config.yaml
hidden_size: 384
norm: "rmsnorm"
tie_word_embeddings: false
init_std_down: 0.0135
weight_decay: 0.051
max_seq_len: 1024
max_steps: 9364
MLP neurons of a small language model. Each row is named by its layer, matrix (gate and up: input weights) and neuron, and shows model dimensions 144-239. Each number is 200 + 20 x the weight over its row's rms, rounded and kept within 0 to 999. A neuron's up and down rows have the sign that makes its largest values positive.
After each neuron's rows, "fires in" lists the words (lower case) most often at its 100 highest values on Wikipedia text that the model never trained on.

L4.gate69,194,223,226,214,197,193,205,223,193,216,190,214,217,201,194,197,182,191,184,230,222,187,219,170,188,159,218,196,212,206,176,199,217,203,231,175,202,202,235,214,214,197,174,211,202,223,260,176,216,184,189,207,213,217,175,231,190,213,180,207,200,187,199,163,193,211,196,210,171,197,216,183,194,209,184,167,207,238,193,194,191,159,160,189,208,214,206,251,154,158,187,195,167,193,172,193
L4.up69,171,205,236,201,183,209,199,209,200,199,205,199,249,214,238,198,197,209,170,191,213,200,210,213,184,203,217,194,212,227,207,224,210,201,210,177,210,173,202,204,209,201,194,212,190,200,215,184,173,178,164,200,206,208,205,177,206,234,182,196,205,226,193,214,228,210,178,193,207,174,227,194,207,214,165,181,209,218,181,197,185,199,236,236,206,184,171,231,191,204,195,192,201,215,194,193
fires in: "no", "without", "any", "little", "none"

L11.gate712,224,196,175,221,187,217,219,174,178,179,216,228,195,205,194,205,203,204,190,198,188,219,225,150,228,194,223,208,199,211,211,195,216,190,197,210,175,178,226,182,210,171,232,191,162,219,200,188,201,212,186,207,194,177,198,196,194,233,192,170,201,181,187,222,188,165,224,175,200,185,188,213,195,218,171,199,186,206,239,243,203,165,205,225,192,198,238,221,161,184,213,203,199,216,180,203
L11.up712,197,191,179,219,159,200,209,206,229,174,196,221,220,171,218,189,196,219,168,170,183,225,223,180,209,217,224,184,214,215,183,194,186,216,216,192,193,209,242,258,205,197,184,190,199,197,208,205,228,203,163,196,224,226,203,220,185,210,189,158,228,190,235,217,207,182,216,182,215,202,217,192,180,205,190,215,184,192,223,212,198,215,184,204,207,193,210,238,205,203,220,149,212,197,208,203
fires in: "of", "by", "from", "for", "under", "after"

L11.gate611,182,221,235,191,213,214,213,205,186,173,245,222,211,184,207,171,193,191,181,167,166,189,157,188,222,188,198,213,226,194,185,188,193,156,227,197,180,197,234,155,239,181,191,227,166,184,208,192,184,220,234,197,190,182,205,207,180,214,229,206,221,138,177,190,237,190,235,177,180,199,169,182,221,226,211,188,166,207,165,207,182,185,210,202,171,184,184,193,212,204,165,182,221,193,193,191
L11.up611,184,188,213,212,202,191,188,192,220,198,213,207,213,216,185,209,200,208,186,175,188,189,205,231,197,170,196,214,200,188,194,210,190,187,208,184,217,200,171,216,186,212,205,196,193,182,217,203,210,222,222,195,194,191,202,189,218,182,203,205,203,185,199,187,178,193,179,185,184,183,210,195,171,170,192,208,171,208,212,203,203,215,203,199,225,192,185,165,210,210,189,200,185,200,190,208
fires in: "of", "from", "by", "to", "in"

L8.gate836,236,224,188,231,239,204,201,190,193,167,176,159,194,172,203,194,207,175,167,174,216,221,189,141,200,217,203,189,156,205,189,211,209,207,195,189,203,194,196,175,190,200,212,200,204,213,207,199,191,196,226,188,144,189,202,144,228,207,194,194,212,167,178,190,225,159,186,218,186,196,177,219,221,189,195,205,205,206,180,201,189,214,201,226,201,167,195,201,179,149,185,191,168,213,184,196
L8.up836,186,236,152,209,216,148,207,218,213,181,182,202,234,210,192,184,182,197,148,205,203,228,200,179,188,190,213,209,215,221,219,181,180,163,175,184,228,211,231,199,146,201,204,199,222,175,230,211,207,184,204,222,172,221,214,200,217,171,208,240,235,191,174,213,220,176,204,204,164,217,210,204,210,200,160,204,182,193,208,190,168,212,194,226,198,190,203,225,189,213,186,191,203,193,178,198
fires in: "of", "other", "all", "with"

L4.gate68,192,199,189,182,190,212,191,191,190,201,185,194,273,178,181,214,224,196,177,235,230,189,188,217,183,178,224,238,180,156,235,204,230,206,209,212,174,199,191,170,202,204,209,230,189,192,186,213,216,171,191,186,186,215,195,220,213,199,244,208,189,222,193,228,225,213,199,218,206,223,196,200,177,192,193,234,193,212,182,200,193,155,189,165,206,182,169,222,166,207,209,173,238,224,172,180
L4.up68,209,202,199,180,198,217,208,189,182,178,172,237,189,194,185,215,215,230,200,226,234,198,189,231,184,227,206,209,176,174,218,212,235,204,180,191,182,202,167,223,218,198,219,208,171,180,190,204,212,170,152,166,236,232,224,233,213,204,223,219,163,218,204,228,223,230,166,215,206,212,219,179,193,192,185,221,166,209,179,201,188,186,171,187,204,234,149,220,187,189,203,187,206,184,168,193
fires in: "people", "him", "them", "you", "everyone", "consumers"

L11.gate857,253,182,174,203,193,213,203,161,187,187,170,189,212,198,185,213,204,204,153,183,207,176,187,207,195,204,226,220,229,181,185,192,200,197,200,199,187,207,177,197,234,199,197,226,192,193,202,221,185,197,222,214,212,216,204,194,164,277,191,199,177,197,211,205,203,221,193,185,226,196,198,176,219,206,180,198,185,172,167,241,208,172,189,212,178,220,193,210,176,189,186,195,170,199,200,191
L11.up857,196,220,187,226,198,224,190,196,224,199,204,242,176,203,172,175,235,203,186,201,160,191,223,203,200,193,206,192,216,211,228,226,208,210,212,226,197,212,233,207,215,201,241,255,219,186,195,181,240,178,177,210,238,170,206,200,215,213,209,206,204,220,217,164,209,191,187,185,159,241,209,173,196,240,170,215,172,197,204,183,193,159,163,187,213,237,169,181,195,198,195,181,217,213,197,192
fires in: "him", "it", "well", "them", "himself", "her"

L8.gate780,211,203,211,237,186,197,184,205,165,218,174,190,169,211,160,230,208,193,169,214,182,190,205,208,209,191,201,211,187,205,232,187,209,226,194,237,219,185,157,217,190,182,214,192,229,205,200,209,215,172,203,214,208,203,209,175,239,200,203,199,249,228,160,198,218,172,209,191,249,206,199,170,225,219,254,189,199,199,207,186,190,178,191,212,201,190,212,208,182,203,189,188,205,197,200,197
L8.up780,184,227,217,203,203,180,219,188,190,215,220,239,200,211,217,229,206,172,177,207,163,195,180,205,226,166,212,193,213,217,214,165,223,213,219,199,137,184,199,186,190,163,230,208,186,220,202,185,188,203,167,199,190,198,268,223,169,179,191,163,183,189,157,190,219,192,201,197,168,186,201,209,201,240,196,204,199,193,195,204,226,162,220,183,191,166,184,219,201,176,235,203,204,159,205,185
fires in: "of", "to", "after", "in", "world"

L8.gate218,183,186,222,173,204,199,194,209,217,200,167,220,217,200,183,201,176,187,201,184,181,198,205,196,168,220,231,230,192,151,204,215,226,208,194,211,205,211,184,199,198,226,210,202,208,195,213,182,197,186,220,243,185,227,202,196,194,220,189,213,198,224,202,187,196,162,186,188,222,199,207,202,227,206,241,178,175,228,168,208,183,194,199,172,207,180,196,217,204,185,197,213,173,196,200,202
L8.up218,211,212,230,183,224,165,165,194,186,174,196,176,214,163,195,204,192,209,207,198,166,224,193,245,179,195,199,197,170,205,222,171,257,181,197,178,183,177,211,183,234,224,187,207,184,216,205,178,205,211,230,228,212,196,199,191,222,230,231,218,231,201,176,181,171,188,202,219,219,216,217,177,182,173,221,190,223,247,176,202,196,201,207,183,204,201,184,216,176,203,207,225,210,210,203,204
fires in: "this", "a", "name", "there"

L8.gate900,188,211,208,160,205,248,213,194,177,197,235,216,239,189,197,198,194,196,230,195,196,220,201,186,229,216,207,223,197,197,177,238,189,189,189,213,225,186,200,216,245,181,226,237,185,242,170,179,189,207,205,234,216,196,175,190,205,213,183,174,159,162,196,161,201,198,216,216,217,195,170,178,216,220,217,146,209,179,214,206,235,210,231,176,196,181,237,200,206,198,208,202,182,197,182,189
L8.up900,198,186,228,203,215,158,238,216,215,209,198,194,184,201,198,220,188,194,234,214,216,199,228,180,190,208,191,185,195,178,183,194,230,186,185,172,183,208,207,184,156,234,196,166,181,219,215,199,191,198,175,185,211,187,197,187,179,192,230,222,201,191,187,207,168,171,172,185,191,193,175,253,219,176,208,219,195,175,172,164,172,211,214,202,210,185,184,208,204,172,194,224,203,193,222,189
fires in: "by", "in", "of", "to", "at", "on"

L4.gate498,180,234,173,205,168,201,205,232,181,163,207,205,141,192,212,188,176,255,232,240,206,231,168,207,225,176,180,195,196,196,191,173,209,188,173,212,216,215,159,170,228,213,197,217,194,208,261,213,158,222,200,172,249,172,190,236,208,219,217,217,146,187,197,229,236,218,185,181,178,192,200,198,223,191,215,165,211,233,189,226,206,211,183,206,209,220,178,179,192,167,176,221,176,174,231,198
L4.up498,199,222,165,214,191,209,206,185,200,184,210,216,188,200,214,240,197,242,192,222,194,196,180,210,165,186,192,195,199,209,190,202,207,212,179,255,213,197,171,190,202,207,220,205,192,201,190,236,187,223,204,216,231,184,200,225,187,206,232,198,214,185,218,204,233,224,205,195,190,191,180,197,193,187,198,185,234,231,172,191,206,207,173,215,201,191,215,178,202,196,180,197,175,223,223,203
fires in: "more", "very", "less", "too", "maldoon", "isolated"

L9.gate442,206,209,195,226,229,205,214,178,205,184,190,190,173,181,184,219,174,204,209,191,159,217,211,186,211,214,202,200,174,188,215,183,189,203,210,191,218,209,192,171,214,179,180,189,194,204,221,219,211,200,190,199,191,215,169,158,229,185,215,211,239,184,159,195,182,209,169,216,215,225,149,190,234,220,173,200,198,188,214,188,205,188,221,208,175,223,184,208,157,153,166,222,219,216,178,182
L9.up442,195,209,220,235,211,192,221,179,203,184,184,207,184,188,214,178,206,200,177,186,164,209,192,177,193,213,196,211,218,241,219,203,236,208,199,185,232,163,240,191,193,153,171,211,190,217,217,209,217,227,175,201,195,204,207,221,169,199,167,215,208,218,164,210,179,167,209,212,169,196,197,135,216,198,200,196,207,200,196,213,209,182,192,193,196,197,198,219,181,234,225,217,207,205,182,226
fires in: "of", "following"

L11.gate913,154,203,216,177,204,173,205,182,197,179,232,154,195,193,190,207,198,150,194,169,179,206,195,185,240,195,207,248,234,212,184,199,190,221,200,169,198,186,183,186,186,188,188,199,172,195,211,216,215,180,199,203,191,190,199,180,240,168,205,183,202,151,226,202,186,200,228,213,214,198,168,198,171,192,213,169,190,182,162,205,186,211,189,188,174,162,234,200,223,191,190,162,185,215,199,176
L11.up913,205,189,179,189,208,184,211,203,226,178,211,192,158,198,192,209,217,200,212,185,219,169,209,177,209,218,227,246,192,224,215,200,230,212,190,190,131,209,195,219,228,221,195,199,212,181,162,208,222,167,171,209,205,165,191,185,220,214,189,186,205,166,179,210,200,183,177,211,207,231,186,204,174,201,183,172,194,218,225,206,200,181,179,175,197,204,188,218,196,204,186,174,204,233,207,205
fires in: "in", "of", "at", "to", "on", "from"

L8.gate87,203,206,203,231,209,208,200,188,228,200,205,162,208,202,193,190,196,212,174,193,213,218,176,181,196,221,200,206,205,189,194,218,196,192,202,157,206,196,190,184,195,197,182,220,201,231,208,147,203,222,207,182,215,190,218,193,202,212,199,231,217,197,196,165,174,194,192,232,195,184,177,176,217,197,202,208,202,193,173,189,186,215,208,186,204,186,213,198,185,169,188,163,195,198,198,192
L8.up87,216,201,176,220,190,169,197,152,206,193,193,207,187,179,189,230,209,187,163,194,199,240,180,214,191,173,197,207,243,207,182,194,217,204,145,234,221,185,190,193,174,204,205,219,207,221,228,202,220,227,193,201,208,218,192,208,209,211,215,188,221,201,194,223,204,214,207,227,187,210,198,172,228,198,233,203,199,182,183,209,184,213,189,221,198,180,238,227,188,203,195,205,197,217,214,188
fires in: "of", "following", "two", "three", "other"

L9.gate116,226,221,203,196,195,202,210,167,224,194,220,154,196,228,171,214,178,216,164,177,165,185,209,206,182,219,205,206,193,178,187,200,201,205,207,218,242,211,177,181,202,213,207,194,212,226,197,197,167,169,202,211,189,221,191,154,236,216,210,197,187,173,222,194,233,204,177,209,200,206,163,171,186,191,173,193,186,217,200,188,199,186,215,181,200,232,176,217,178,212,206,206,194,224,167,201
L9.up116,174,201,210,212,187,173,209,206,169,178,225,182,193,179,207,201,186,190,215,171,167,207,199,176,197,220,162,151,193,209,179,208,182,200,210,233,192,183,167,171,192,160,242,205,200,213,206,187,144,174,162,221,195,228,182,183,218,204,212,197,210,177,174,245,194,192,210,226,177,198,201,190,214,214,226,174,200,204,163,172,186,168,184,214,196,230,225,208,237,198,216,188,197,202,253,188
fires in: "of", "in", "to", "through", "outside"

L8.gate423,215,205,184,187,198,220,188,215,207,194,182,231,181,196,177,191,192,217,213,236,190,220,209,195,200,222,205,231,204,216,219,193,224,215,162,242,212,175,171,170,185,227,230,216,187,222,226,195,140,195,226,208,142,194,198,167,200,241,220,228,188,211,194,203,201,181,203,172,227,204,221,173,227,201,215,168,206,221,164,191,190,198,210,189,188,192,193,201,188,180,190,220,191,216,175,196
L8.up423,195,206,133,166,201,202,196,192,207,205,203,188,184,187,171,191,214,194,191,220,244,193,202,223,201,208,181,186,182,163,212,161,201,227,202,200,240,191,209,206,210,238,201,186,188,199,247,205,169,187,212,179,176,186,231,232,178,208,235,184,184,226,172,208,151,209,219,183,213,209,201,190,205,166,186,198,184,225,226,196,174,160,189,176,217,186,188,220,217,194,222,181,223,222,171,180
fires in: "the", "a", "he", "to", "it", "she"

L3.gate785,202,236,200,207,176,174,204,188,209,194,232,227,183,199,201,198,204,192,217,202,191,148,206,203,194,205,224,204,202,195,205,218,177,218,192,181,187,197,204,222,210,186,210,180,172,184,192,219,185,184,249,219,214,223,205,217,209,189,218,211,202,235,196,140,190,212,201,205,197,212,210,188,219,201,189,213,228,178,193,218,201,205,205,188,195,190,220,214,149,204,199,225,220,216,190,188
L3.up785,214,220,223,204,186,177,208,207,205,210,184,235,201,180,239,184,228,186,218,209,184,181,238,204,212,211,234,194,213,219,188,203,191,193,199,187,187,200,211,202,189,193,211,200,196,196,189,204,181,190,189,208,226,216,239,226,210,189,220,225,222,221,204,188,218,215,202,194,212,225,247,208,204,192,186,219,216,191,174,202,194,201,177,203,236,193,207,206,214,251,225,235,204,175,227,228
fires in: "united", "gold", "silver"

L8.gate104,206,220,196,184,193,219,199,175,224,186,201,225,196,218,165,181,165,196,216,174,193,215,191,214,230,245,224,194,196,220,209,181,209,201,199,203,239,191,241,176,175,217,157,238,210,209,195,206,203,219,201,177,185,210,196,188,215,178,223,246,199,171,189,213,227,192,194,217,221,215,190,219,247,179,196,232,159,206,204,170,213,204,201,189,212,157,186,192,204,184,189,202,221,212,188,200
L8.up104,203,179,194,206,201,181,201,197,220,175,215,195,212,232,180,206,203,219,185,197,181,215,204,209,174,188,199,215,215,241,214,229,224,183,195,187,201,160,188,231,192,192,206,210,188,193,184,191,218,223,201,176,178,221,172,205,195,195,188,192,188,166,205,218,245,206,199,194,197,149,213,172,184,195,179,210,197,198,223,215,214,175,203,205,203,170,221,220,231,196,223,191,217,193,178,214
fires in: "a", "of", "that", "one"

L8.gate473,193,211,183,234,185,175,216,181,213,203,216,168,217,204,210,216,189,232,154,182,196,223,172,183,185,203,234,215,179,204,205,189,204,203,189,212,203,167,211,172,212,188,189,213,162,191,217,212,180,235,200,184,159,179,212,220,179,209,235,199,198,174,173,187,204,208,231,189,208,193,179,195,207,199,216,233,210,212,205,199,169,176,216,238,185,185,207,232,169,190,197,173,234,229,183,200
L8.up473,192,194,149,188,193,169,202,142,208,194,200,196,238,166,206,189,213,239,222,190,201,192,186,192,170,186,210,217,217,215,218,206,181,191,215,172,223,209,211,171,185,218,209,225,181,186,209,195,211,175,211,172,202,190,202,214,179,193,212,205,214,197,233,183,197,207,233,209,210,177,198,195,179,185,216,178,198,187,204,182,151,182,193,213,212,168,152,203,187,237,217,165,219,190,203,210
fires in: "to", "him", "of", "from", "life", "for"

L3.gate746,209,243,189,179,190,187,222,208,190,224,207,169,198,191,202,164,194,222,212,202,173,168,211,162,201,194,200,200,176,176,181,202,240,225,195,192,206,194,178,249,187,190,208,211,214,165,177,191,166,228,186,186,191,210,196,189,192,214,198,170,177,186,180,211,200,223,226,175,213,178,210,192,168,205,205,211,219,207,187,209,155,199,194,180,181,190,199,183,209,183,176,208,206,146,183,167
L3.up746,190,212,192,218,233,172,188,184,187,203,217,161,194,208,210,168,203,220,187,207,190,180,210,165,200,237,213,184,197,158,201,213,206,230,195,199,194,185,181,242,179,202,203,167,222,195,192,183,172,184,197,208,190,201,196,189,211,203,211,192,206,179,183,220,177,194,230,205,242,205,177,193,184,194,206,199,219,183,215,197,177,192,181,214,205,211,201,188,215,208,194,214,213,198,197,208
fires in: "medal", "awards", "award", "contract"

L8.gate175,237,209,211,202,174,230,160,222,214,200,169,220,192,182,186,164,160,209,204,217,202,211,207,170,223,193,193,198,182,209,189,226,192,176,163,214,226,199,176,166,246,211,248,193,224,204,169,185,174,166,207,199,191,161,220,183,200,190,219,213,211,212,199,190,207,143,181,174,215,224,183,200,211,187,195,200,207,171,143,208,215,219,194,181,175,204,169,189,178,192,186,239,191,194,207,168
L8.up175,194,201,214,182,241,152,168,205,189,222,199,182,196,202,183,196,201,233,183,173,196,213,180,183,207,183,187,200,228,213,178,196,203,173,187,195,195,227,197,203,215,198,202,184,194,221,212,194,199,190,203,201,241,171,219,211,210,166,183,203,198,221,188,171,174,180,220,216,210,203,210,206,178,194,161,225,200,167,186,224,196,173,203,170,203,237,203,235,216,179,215,196,170,218,197,185
fires in: "this", "the", "these", "his", "they", "it"

L8.gate459,216,195,195,224,202,206,181,218,192,207,206,189,189,226,226,207,187,192,230,213,189,192,186,232,202,206,214,218,198,164,237,182,172,221,197,197,141,213,197,229,208,204,216,219,189,174,247,169,188,203,194,216,209,208,215,231,156,222,179,181,215,217,211,184,238,237,201,190,203,186,242,203,223,189,200,198,175,240,170,186,178,202,187,193,219,196,232,198,155,200,204,172,207,208,191,179
L8.up459,208,187,168,224,202,169,196,182,223,196,184,184,198,201,190,189,201,174,181,182,200,209,182,188,197,210,225,204,184,209,182,186,207,183,214,204,175,204,204,236,193,206,215,198,203,201,244,202,215,175,172,237,225,196,196,218,202,187,202,206,218,175,200,208,224,183,209,174,195,210,192,176,157,256,172,214,198,192,179,212,195,194,205,220,216,229,159,211,207,192,205,194,168,195,199,215
fires in: "no", "well", "much", "it", "known", "this"

L3.gate399,210,236,226,226,179,189,203,209,190,213,232,196,172,178,207,151,215,189,213,196,196,185,207,161,230,183,199,185,194,199,185,227,206,231,198,207,171,164,196,204,214,215,197,187,215,194,218,208,194,216,220,217,186,212,173,217,153,213,238,178,206,143,179,210,185,190,193,207,224,173,188,191,165,198,194,194,213,188,169,202,161,226,160,145,190,205,178,164,211,181,170,205,237,189,171,186
L3.up399,207,187,243,228,174,158,228,221,186,187,215,216,192,195,201,163,216,184,198,175,213,153,233,180,190,184,182,194,196,186,192,218,200,216,167,214,184,203,213,257,235,206,185,191,234,200,185,207,216,174,181,220,172,210,188,167,230,218,213,181,173,192,214,218,155,174,211,195,180,168,195,160,211,190,226,191,219,164,182,237,158,226,188,195,203,195,200,208,222,197,214,173,220,189,212,191
fires in: "awards", "award", "medal", "won", "nominated", "awarded"

L3.gate1002,215,218,169,232,192,191,209,170,231,190,173,200,191,236,199,234,219,170,196,233,180,211,181,207,202,208,200,210,179,206,219,253,197,194,209,212,215,182,205,193,190,191,175,214,220,176,206,193,171,197,216,185,215,215,223,223,205,231,209,226,165,214,203,181,193,220,197,198,196,216,204,207,223,194,200,202,221,186,221,216,207,186,171,190,185,216,203,201,171,188,202,203,214,217,209,197
L3.up1002,205,224,237,220,184,179,223,206,185,209,188,243,216,225,227,190,198,196,206,232,170,208,203,199,210,186,213,206,172,180,190,234,194,184,192,196,183,203,197,185,198,209,169,246,220,199,221,179,191,185,214,196,254,197,233,196,181,237,198,235,214,207,220,189,220,181,210,182,186,213,182,208,232,173,193,198,218,176,225,212,214,212,186,221,217,190,230,211,205,186,217,173,256,203,205,233
fires in: "united"

L4.gate388,212,198,152,202,152,231,197,204,207,189,172,219,203,160,184,195,178,219,199,220,171,165,201,217,188,188,222,221,181,172,193,193,236,193,183,224,202,191,211,190,203,202,178,164,208,221,197,239,199,188,190,208,189,192,203,196,222,204,186,204,180,231,170,226,190,195,171,191,194,177,206,245,224,172,212,189,242,205,204,200,209,208,154,245,178,254,198,185,216,219,170,207,200,223,199,195
L4.up388,175,223,184,216,212,187,196,180,169,187,220,232,188,213,206,210,186,218,239,191,227,174,199,172,191,174,170,224,188,193,214,193,187,175,222,179,178,182,179,221,203,206,200,184,220,214,211,212,221,187,202,187,207,184,200,207,186,229,192,209,208,209,190,174,209,190,212,202,183,225,182,199,183,179,235,203,190,205,226,175,215,222,166,225,193,188,188,185,169,177,174,202,167,198,199,198
fires in: "more", "very", "less", "completely", "unpublished"

L11.gate921,189,229,168,191,180,196,181,168,182,192,209,197,204,196,171,212,219,190,175,235,198,212,210,191,196,205,222,202,200,214,209,236,157,160,202,179,196,188,170,206,218,166,236,210,172,190,171,208,185,216,194,209,204,239,161,210,208,222,205,161,196,215,206,195,195,224,188,190,213,169,202,215,178,213,164,199,176,205,207,213,216,166,217,183,199,192,194,214,226,216,207,189,216,205,198,196
L11.up921,208,203,180,180,183,210,199,187,220,196,190,229,223,220,193,217,178,183,216,210,191,233,186,180,201,198,211,199,205,220,228,190,215,186,159,166,183,176,232,185,198,176,259,191,222,174,176,223,231,173,221,217,229,175,194,210,194,225,189,186,202,229,188,182,219,210,246,213,194,231,180,191,218,200,181,253,178,184,194,202,189,170,225,211,199,212,189,195,176,202,183,213,207,232,197,189
fires in: "her", "him", "it", "them"

L6.gate852,214,188,210,172,221,203,201,181,210,192,249,211,176,245,186,195,180,147,210,209,214,192,217,217,218,201,165,231,199,179,208,231,185,191,187,200,159,183,172,188,195,232,212,196,194,184,170,225,184,147,150,219,157,204,220,218,189,239,202,198,184,200,192,212,208,201,168,205,173,220,166,180,193,214,208,201,191,200,216,201,190,197,232,226,185,193,216,213,198,228,188,185,230,234,192,167
L6.up852,216,227,235,169,189,207,203,165,213,163,206,189,205,228,191,226,222,163,168,183,210,222,212,186,184,235,211,222,188,173,186,213,210,238,189,213,183,161,160,202,198,150,197,248,174,239,192,189,184,197,200,222,200,189,250,220,209,198,229,228,181,196,218,196,208,214,190,200,189,206,187,212,166,177,208,199,200,220,192,195,188,194,256,160,191,192,167,216,211,213,188,207,159,199,167,199
fires in: "to", "at", "reached"

L3.gate303,165,172,225,179,223,190,231,182,214,164,231,199,179,222,222,208,199,207,233,210,197,171,238,190,172,209,179,197,178,227,182,223,192,208,177,192,172,164,193,223,219,189,180,200,211,222,183,221,226,212,163,202,161,214,194,157,194,177,209,220,178,212,186,207,177,197,189,235,199,166,175,179,215,219,208,161,192,225,226,217,211,193,198,221,204,196,210,187,219,225,178,210,186,212,184,198
L3.up303,164,168,193,177,201,161,225,195,221,169,244,200,198,207,192,200,188,192,238,209,222,171,230,163,159,211,200,190,209,215,212,209,182,205,182,199,197,189,189,180,233,204,171,199,185,223,188,208,211,190,193,208,164,210,200,195,182,185,205,236,196,226,167,207,180,191,192,202,228,183,163,175,214,196,168,181,195,226,205,205,205,169,226,205,175,202,208,205,182,199,159,222,177,228,199,162
fires in: "on", "at", "during", "by", "to", "from"

L4.gate345,175,156,224,225,220,200,225,190,212,206,205,220,192,207,199,200,157,195,219,207,195,188,234,198,139,174,202,231,205,191,213,190,180,208,195,166,172,180,185,228,206,164,202,195,210,220,208,187,208,170,219,204,195,206,188,185,174,203,207,220,163,195,181,207,186,168,188,203,241,187,187,141,180,210,194,179,233,239,176,181,198,190,251,191,184,200,213,211,221,193,192,207,153,226,181,191
L4.up345,195,173,210,186,209,186,222,196,209,182,229,207,205,239,196,225,199,181,235,205,198,179,207,179,122,196,187,217,189,232,194,183,192,214,192,172,180,193,198,252,215,195,211,227,234,238,214,216,211,186,180,212,186,194,201,179,192,182,184,189,170,214,212,188,195,211,187,230,205,193,201,185,205,209,175,199,226,209,194,187,189,204,239,179,204,200,218,163,205,191,178,196,198,206,205,191
fires in: "in", "by", "on"

L8.gate107,186,184,196,213,193,207,190,168,176,173,188,228,211,189,212,165,196,194,214,170,166,247,199,187,231,180,170,199,237,217,200,240,209,180,188,206,204,186,201,181,204,204,234,200,207,227,177,201,210,194,201,181,150,176,190,200,213,183,189,207,231,229,214,192,208,182,190,211,221,169,208,218,195,177,202,185,205,216,182,209,211,213,201,155,195,171,241,184,216,195,218,178,210,205,214,187
L8.up107,166,196,189,221,214,214,209,185,231,187,218,210,220,180,192,167,226,221,229,184,179,223,183,162,189,206,185,211,223,240,188,196,198,214,204,180,211,146,202,242,216,227,223,190,198,225,175,183,215,199,184,183,210,160,183,178,185,165,187,175,190,229,197,203,183,188,216,216,195,219,176,184,225,196,212,189,193,191,193,184,201,215,224,208,191,192,209,164,138,178,175,184,190,215,204,202
fires in: "to", "on", "both", "all", "from"

L4.gate337,160,171,207,203,200,205,227,235,204,167,203,185,219,206,218,180,213,196,255,246,196,214,160,194,203,203,194,207,212,186,193,183,202,218,164,188,199,228,181,215,206,206,185,189,233,166,202,206,185,179,215,196,174,200,187,204,204,195,240,247,245,225,171,204,217,165,214,235,195,171,214,203,186,227,186,207,204,179,175,149,202,172,227,195,181,212,219,220,206,209,202,177,207,227,198,192
L4.up337,188,185,200,233,170,203,221,198,193,189,217,199,207,216,190,156,185,207,215,189,198,238,216,182,208,227,197,193,190,181,191,240,204,221,209,214,250,219,187,172,172,219,229,206,184,179,236,194,216,182,210,216,181,186,225,190,213,196,184,205,180,210,185,233,206,190,234,200,214,241,240,190,215,192,221,238,182,233,189,196,206,211,167,204,206,221,240,174,200,188,186,193,213,213,228,202
fires in: "such", "described", "announced", "noted", "referred", "explained"

L4.gate844,205,201,186,197,205,210,195,200,219,161,204,164,228,206,194,180,184,209,203,213,208,185,199,184,190,183,225,205,203,224,221,195,197,195,234,196,191,206,204,210,247,175,189,228,220,203,207,188,180,194,229,179,182,229,160,217,189,185,182,257,201,204,204,202,216,215,207,211,167,229,227,190,200,227,177,188,185,207,191,217,207,157,226,208,184,210,199,215,156,192,149,192,202,192,188,173
L4.up844,190,193,211,202,189,213,215,224,196,219,181,207,246,151,197,148,199,202,208,168,243,179,225,193,163,180,210,209,216,212,194,191,219,197,214,164,219,166,206,218,210,201,174,201,193,200,190,150,194,217,196,198,233,191,195,207,181,164,213,204,214,197,195,177,232,208,201,214,172,210,206,192,224,203,190,187,185,184,204,209,246,203,211,189,203,203,194,188,211,199,210,198,198,181,228,194
fires in: "no", "one", "any", "each", "some"

L6.gate707,216,208,188,182,190,232,204,208,211,219,186,194,190,217,190,202,204,227,193,201,184,174,215,203,221,239,208,185,160,197,217,184,197,200,165,233,175,239,188,173,234,224,214,232,183,226,216,175,148,172,200,210,194,188,176,185,230,221,206,210,198,212,183,206,208,135,217,186,192,192,170,196,227,210,205,208,210,217,178,180,211,219,221,179,156,237,196,183,183,151,180,201,178,188,196,166
L6.up707,232,211,197,239,191,219,174,222,214,194,210,195,223,206,217,175,181,183,196,217,190,248,233,194,212,225,166,224,190,195,198,181,174,193,159,229,218,180,198,167,225,217,198,175,193,194,212,208,212,157,226,222,202,165,223,217,186,204,198,219,191,189,216,186,228,192,239,216,220,208,219,234,237,184,208,214,214,183,176,220,203,185,170,190,200,232,229,189,183,222,216,194,192,234,176,188
fires in: "known", "such", "same", "census", "much", "referred"